MLP neurons of a small language model. Each row is named by its layer, matrix (up: input weights) and neuron, and shows model dimensions 128-191. Each number is 128 + 24 x the weight over its row's rms, rounded and kept within 0 to 255.
Before each neuron's rows, "fires after" lists the tokens most often just before its 100 highest values on Wikipedia text that the model never trained on. A number after a token or word is its count.

fires after: " " 83, "–" 8, " (" 5
L10.up764 [122 101 161 142 180 113 124 119 112 127 132  70 178 127 128 139  94  99 140 132 161  85 163 121 102 130  96 153 106 111 143 156 150 168 124 136  98  96  74 112 143  95  82 119 116 116 127  74 134 181 109 162 141 134 138 163 117 119 116 155 114 123 139  88]

fires after: " " 28, "." 19, " |" 8, "–" 6, "1" 5
L10.up76 [121 133  86 154  64 129 110 107 144  84 107 113 120 127 142  90 140 109 151  97  84 117 141 128 122 118 134 126 143 129  79 130 116 129 151 118  95 112 162 117 110 137  98  83 154 145  85 140 132  90  96  99 127 164 103 138 133 133 124  99 145 108 129 125]

fires after: "-" 15, "8" 15, "7" 9, "1" 8, " (" 7, "d" 6
L10.up1872 [146 145  99 109 123 171  97  97 102  99  76 165 110 132 152 147 108 117 153  96  98  60 105 135 126 155 157 113 141 111 123 108 147 170 142 163  87  92 127 117 152 113 127 127 161 166 101 138 157 118  69 100 123 144 131 119 136 147 169 145 162 110 118 118]

fires after: "–" 47, " " 15, " (" 7, ":" 4
L10.up3908 [173 124 151 114 113 174 122 127 131 152 101  78 125 100 155 144  99 123 103 144 144 137 150 160 130 174  95 135 139 110 137 103 147 133 118 124 129 127 113 103 139 125 112 149  90 164  93 119 129 113 129 111 104  82 148 136 167 165 117 111 106 158 168  90]

fires after: "\n" 58, "." 7, " |" 7, ")" 7, "0" 4
L10.up3117 [139 173 150 176 142 161 149  72 115 117 136 114 148 103 138 164  86 100  87 163 138 149 155 119 160 133 137 133 120  94 138 137 143 121 180 133 123 153 130 147 134 134 135 120 140 175 118 149 146 161 141 138 133 137  96 109 125  83 116 139 135 131 113 173]

fires after: "0" 24, "2" 16, "1" 16, "3" 7, " " 6, " U" 4
L10.up420 [100 125  94 139 166 147 169 122 132 155 171 114 198 126 133 184 149  99  78 149 118 122 106 113 153 119 154 119  96 177 123 141 127 106  89  93  91 149 145 104 129 144 145 122 129 127 129 107 158 146  85 130 138 149 148 111 132 131 163 107 136  94 108 100]

fires after: " |" 28, "1" 20, "2" 14, "3" 10, "–" 7
L10.up2628 [185 142 108 130  74 116 180 103 112  93 131 104 131 134 112 135 149 146  96 133 109 110 117  98 112 139 150 131  73 106 112 113 161 162 105 126 105 106 164 147 145 169 164 147  89 132  85  91 117 117 126 105 158 102 157 102 136 122 152  79 131 161 118 132]

fires after: "0" 24, "8" 8, "5" 7, "6" 6, " All" 6, "7" 5
L10.up2222 [157 114 172 101 138 131 129 116 157 139  86 143 103 130 154 201  98 110 147 135 144 163 156 151  95 141 166  99 119 139 126 130 152 100 122 156 132 148 128 119 123 111  91 112 166 134 128 131 115  99 125 101  97 128 131 169 124 148 162 113 155 108  95 130]

fires after: " |" 26, "2" 22, " " 7, "3" 6, "\n" 4, "1" 4
L10.up1302 [183 119  88 153 158 126 120  77 140 147 131  75 165 183 139 139 109  95 151 139 109  72 104 107  85 114 183 129  85 178  97 145 129 128 182 126 109  92 108 125 128 121 132  82 135 153 121 116 153 145 135 122  86 106 131 103 108 143 164 110 120 140 112 110]

fires after: "." 28, "\n" 20, ":" 15, "==" 6, " follows" 4
L10.up3778 [156 105 106 151 150 149 112  87 133 138 112 129 139 125 107 123 101 108 100 132 163  91 163 132 166 160 156 108 149 100 185 122 100 134 161 128 100 175 101 147 170 119 107 146 127 151 161 112 103 163 140 113 114 129 137 138 140 139 130 115 157 113 158 104]

fires after: "1" 34, "9" 16, "|" 14, " " 12, "–" 11, "0" 5
L10.up1716 [128 114  80 114 100  83 144 100 142 142 170 166 110 132 133 158 111 145 152 134 124 136 149 165 109  98 126 114 128 186 145 140 117 149 112 152 118 167 114  90  88 167 107 110 167 143 116 156 155 135 124 140 114 148 120 140 157  98  98 111 128  80 136  89]

fires after: "1" 96
L10.up1164 [117 132 112 120 138 131 164 152 137 145 147 172 127 145 143 137 129 154 127 112 127 121  98 146 145 131 157  99 113 133  99 128 124 181 117 143 119 113 162  98 107 126 130 110 166 129 103 119 146  85 133 110 151 139 114 133  85 102 112  76 165  77 141  99]

fires after: " " 42, "2" 16, "1" 10, "0" 6, "6" 5, "3" 5
L10.up4406 [149  91 116 139  71 143 151 158 132 134 146 126 121 136  91 142 121 113 133 118 112 153 117 137 100 160  97 122  84 124 115 107 132 141 133 107 139 124 130 130 112 116 146 111 115 149 126 152 108 147 100 141 153 125 150 162 142 104 131  82 143 113 148 129]

fires after: "\n" 40, "-" 11, " J" 5
L10.up1518 [108 137 114 138 174  91 151 105 110 124 196 107 139 112 114 112 148 102 142 116 102  77 162 154 135  85 138  92 110 103 130 114 138 151 127 134  98 103 141 139 119 136  84 102 119 126 154 116 147 112 143  87 120 118 151 141 106 173 121  83 127 122 189 136]

fires after: " |" 34, " " 16, "5" 10, "3" 6, "6" 5, "1" 4
L10.up188 [ 98 170 131 119 151 155 133 117 106 113 145 151 165 132  73 109  76  65 159  94 170 105 135 132 163 122 139  96  95 161 144 132 164 129 149 109 106 140  95 138 133 100 116 128 106 132 117  91 161 121 134 143 134 110 155 147 138 124 170  87 145 135 104 136]

fires after: "1" 93
L10.up4145 [119  94 132 159 141 143  96 106 131 136 153 137 172 157 131 109 157 116 130 121 133  97 119 140 141 120 154  65 140 151 140 119 131 161 163 116 115  93 159 132 118  95 146 135 164 115  87 105 107 112 143  88 164 123 168 153 158 137  88 115 137 155 166  90]

fires after: " " 39, " +" 11, "1" 8, "3" 6, "2" 6, "," 6
L10.up372 [160 128 121 112 125 125 119  67 108  83 125 172 158 132 136 113  99 113 164 117 130 128 123 113 120 109 143  97 134 100 165 136 113 108 132  89  94 108 121 139  65 102 129 118 135 142 123 103 172 107 126 100 104 118 170 122 108 176 115 104 116 106 130 146]

fires after: "1" 19, "|" 19, " " 16, "9" 15, "0" 11, "–" 6
L10.up3519 [159 117 121 103 125 104  87  40 128 147 188 149 132 144 141 142 103 137 123 130 114 119 162  99 118 155 142 121 156 116  86 132 148 142 160 148  96 102 147 132  72 100 159  84 142 130  82 103 117 118 157 143 128  94 122  85 129 122 102 101 115 107  90  96]

fires after: " " 44, "0" 7, " (" 6
L10.up3602 [162 143 123 133 123 157 140 133  84 100  89  99 102 129 176 184 117 124 154 156 156 104 134  87 162 147 136 125 141 122 127  80 154 156 160 126 107  92  70 112 122 159 135 153 130 153 155 163 138 143 115 113 122 146 138 117 157 186 148 118 137  90 186 126]

fires after: "3" 16, "4" 14, "2" 13, "1" 13, "6" 11, "0" 10
L10.up3755 [152 117 118 138 171 148 158 140 108 106 143 144 135 136 178  93 189 127 135 135 129 123 127  95 157  87 163 138  89  99 117 117 116 148 145 139 156 113 124 107 125  85 111 158 148 169 103 135 141 159  81 164 100 127 166 169  91 121 139  85 138  88 159 123]

fires after: " (" 17, "\n" 17, " the" 14, "-" 6, " \"" 6, " of" 6
L10.up2815 [ 93 131 119 136 120 128 123 116 170 127 130 108 115 137 110 134 123 148 131 169 147 137 125 161 100 127 141 133  42 133 148 141 160 145 132 119 152 123 165 123 112 128 133 140 164 134 137 103 112 122 141 140 134 134 104 164 125  92 131  79 139  98 169 116]

fires after: " " 34, "1" 14, "0" 10, "9" 9, ":" 6, " (" 5
L10.up2588 [ 99  90 171 123 140 122 166 143 151 133 170 144 131 161 150 145 116 120 146 111 109 140 101 163 135 118 146 175 102 126 156 129 150 118  78 146 134 125 137 151  84  91  95 117 139  90 103 146 142 112  99 142 100 100 172 100  91 137  78 113  98 144 125 138]

fires after: "." 26, " |" 25, " " 16, ":" 8
L10.up2625 [107 142 129 110 164  96 175 144  76 111 172 134 147 155 131 125 128  83 138 142 119 141 136 123 103 141  83 129 138 133 115 129 120 169 129 105 114 129 123 135 159  89 133 111 107 139 144 132 165 107 131 137  82 103 146 121 124 122 149 169 161 123 146  89]

fires after: " \"" 24, "\n" 21, " (" 19
L10.up368 [163 114 114 128 113 101 149 110 100 117  89 117 144 122 162 184 125 131 146 125 130 117 137 128 154 156 108 151 112 137 130 101 154 139  99 123 133 135  92 105 114 131 168  92 160 128 114 155 121 150 169 143 133 155 124 103 129 149 116  91 124 165 115 136]

fires after: " " 64, " (" 19, "–" 17
L10.up261 [167 144 128 138 119 147 111 150 125 129 107 110 173 105 151 158 120 141 143 138 131  97 143 186  95 184 111 125 154  89 180 138 142 105 103 132  97 114 108 157 142 141 126 160  67 122 102  91 101 160 153 156  91 178 154 136 130 108 162 147 126 151 149  91]

fires after: "2" 62, "0" 5, ":" 4
L10.up862 [131 125  77 163 137 115 187 104 112 138 122  99 104 103 160 138 101 142 108 146 143  84 143  91 121  93 136 125 131 149 102 142  97  94 130 118 127 117 153 161 169 132 155 144 134 126 114 125 154 109  85 106 154  94 139 136 127 148 143 101 171  81 122 131]

fires after: "1" 18, "0" 16, "7" 7, "(" 6, "2" 6, " (" 5
L10.up4419 [128 133 168 167  92 111 173 126 110 142 122 100 140 103 127 120 128 103 151 144 135 120 183 145 140 143 107 132 147  96 158 132 142 144 142 131 142 131 104 108 159 121  86 115 117 114 101 140 169 153 132 171  97 118 107 148  95 146  86 106 158 138 125 151]

fires after: " |" 33, "." 14, "," 11, " and" 6, ":" 5
L10.up688 [ 98 103 169 167 145 113 130 154  97 154 139 125 162 100 128 130 105 127 163 107 114 115 158  87 130 145 120 102 115 114 144 158 146 163 156 112 147 117 103 116  89 104 162 100 151 139 144 135 128 139 134 118  87 154 116 165 141 103  82 148 133 102 148 124]

fires after: ":" 38, "3" 9, "2" 7, "," 5, "4" 5, "5" 5
L10.up3745 [136 138 173 141 171 131 190 146 142 122 107 115 144 152 160 129 134 117  91  88 165  94 131 103 144 165 165 150 117 128 101 138 106 146 146 166 144 102 124 143 113 114 125  81 126  93 132 136 175 144 103  96  87 143 153 130 130 158 104 155 138 125 132 160]

fires after: "-" 30, "|" 27, " |" 12, "N" 7, " " 4
L10.up1113 [109 148 165 124 124 164 147 128  85  93 135 128 138  92 126 177 135 136 144 134 164 129 154 132 112 128 143 148 119  99 143 133 157 110 199  90 138 130 113 114 128  93 101 123 107 144 151 131 133 120 104 160 132 137 111 137 151 145 153  99 155 117 134 111]

fires after: " " 43, "1" 29, "N" 7, "–" 4
L10.up3606 [164 155 181 143 144 121 122 141 113 110 108 120 111  84 134 154 111 167 157 142 136 166  91 119 152 136 122 178 112 128 187 161 158  88  92 127 115 125 147 140 146 147 141 161  94 149 125 108 158 161  74 128 105  84 106  90 142 139 131 136 151 138 132 112]

fires after: " |" 27, " " 19, "″" 18, "W" 9, "N" 8, "E" 4
L10.up2478 [127 131 153 157 154 105 111 121  91 146 145 142 155  98 130 107 107 156 131 122 117 167 126 111 183 138 101 131 127 103 147 136  94 141 135 119 128 164 107 104 160 156 121 131 113 141 112 111 100  82 137 133 112 142  91 145 142 124 108 124 145 135 128 115]

fires after: " " 23, " on" 21, "|" 13, " |" 10, "9" 4
L10.up1929 [109  95 108 164 152 118 136 115  90 120 139 157 137 128 150 114 125 113 149 140 119 118 129 134  93 105 116 134 139 160 127 139 112  93 159 174 100 106 129 147 141 127 131 104  88 110 144 142 145 119 145 118 136 133 144 160 140 158 157 105  83  85 172 127]

fires after: " " 29, " |" 21, "|" 5, "-" 4
L10.up3243 [147 110 154  92 163 104 172 156 142 128  98 160 162 131 157 108  72 138 164  86 154 133 138 147 105 112  91  99 137 131 126 119 119 134 113 109  99 105 121 137  81  82 113 100 115 107 131 137 126 121  80 120 154 117 154 132 139 119 143 123 165 126 139 113]

fires after: " " 49, "1" 18, " •" 4, "0" 4, " Time" 4
L10.up3641 [153 103 154 127 168 115 143 107 176 108 140 123 139 167 148 101  86 146 133  78 153 162 150 134  98 118 115 138 119 154 125 105 117 111 109 126  87  99 152 107  93 100 134 142 100  96  48 113 124 105 166 157 131  87 155  97 166 130 110 167 129 138 118 101]

fires after: "," 35, "6" 7, "0" 7, "5" 6, "7" 6, ":" 6
L10.up2676 [ 83  95 163 149  96 122 183 127 118 111 179 125 119 181 134 163  75 143 148 130 150 104 102 102  91 139 117 125 121 118 155 127 117 118 166 138 120 149  99 147 124 126 138 103 110  80 123 134 144 110 112 111 150 125 121 112 121 129 107 128  98 150 128 113]

fires after: "\n" 27, "." 12, "he" 7, "-" 6, " J" 4
L10.up3891 [128 133 108 159  91 170 120 120 142 124 131 103  99 103 164 156  92 128 115 164 146 121 144 139 144 139 146 125 111 117 130 134 136 111 139 103 117 138 154 138 134  90 109 124 160 168 110  95 172 141 148  87 106 137  99 115 131 128 152 136 155  97 146 105]

fires after: ";" 31, "1" 13, " -" 11, "3" 9, "2" 9, "SA" 5
L10.up1664 [148 129 106  84 140 107 139  93 146 105 107 130 133 148 136 124 141 189 139 156  95 137 154 160 148  92 167 125 115  95 110 155 132 112 141 158 111 154 112  84 161 109 119 155 138 114  71 137 153 103 105 114 167 104 144 124 148 124 137 114 105  88 144 146]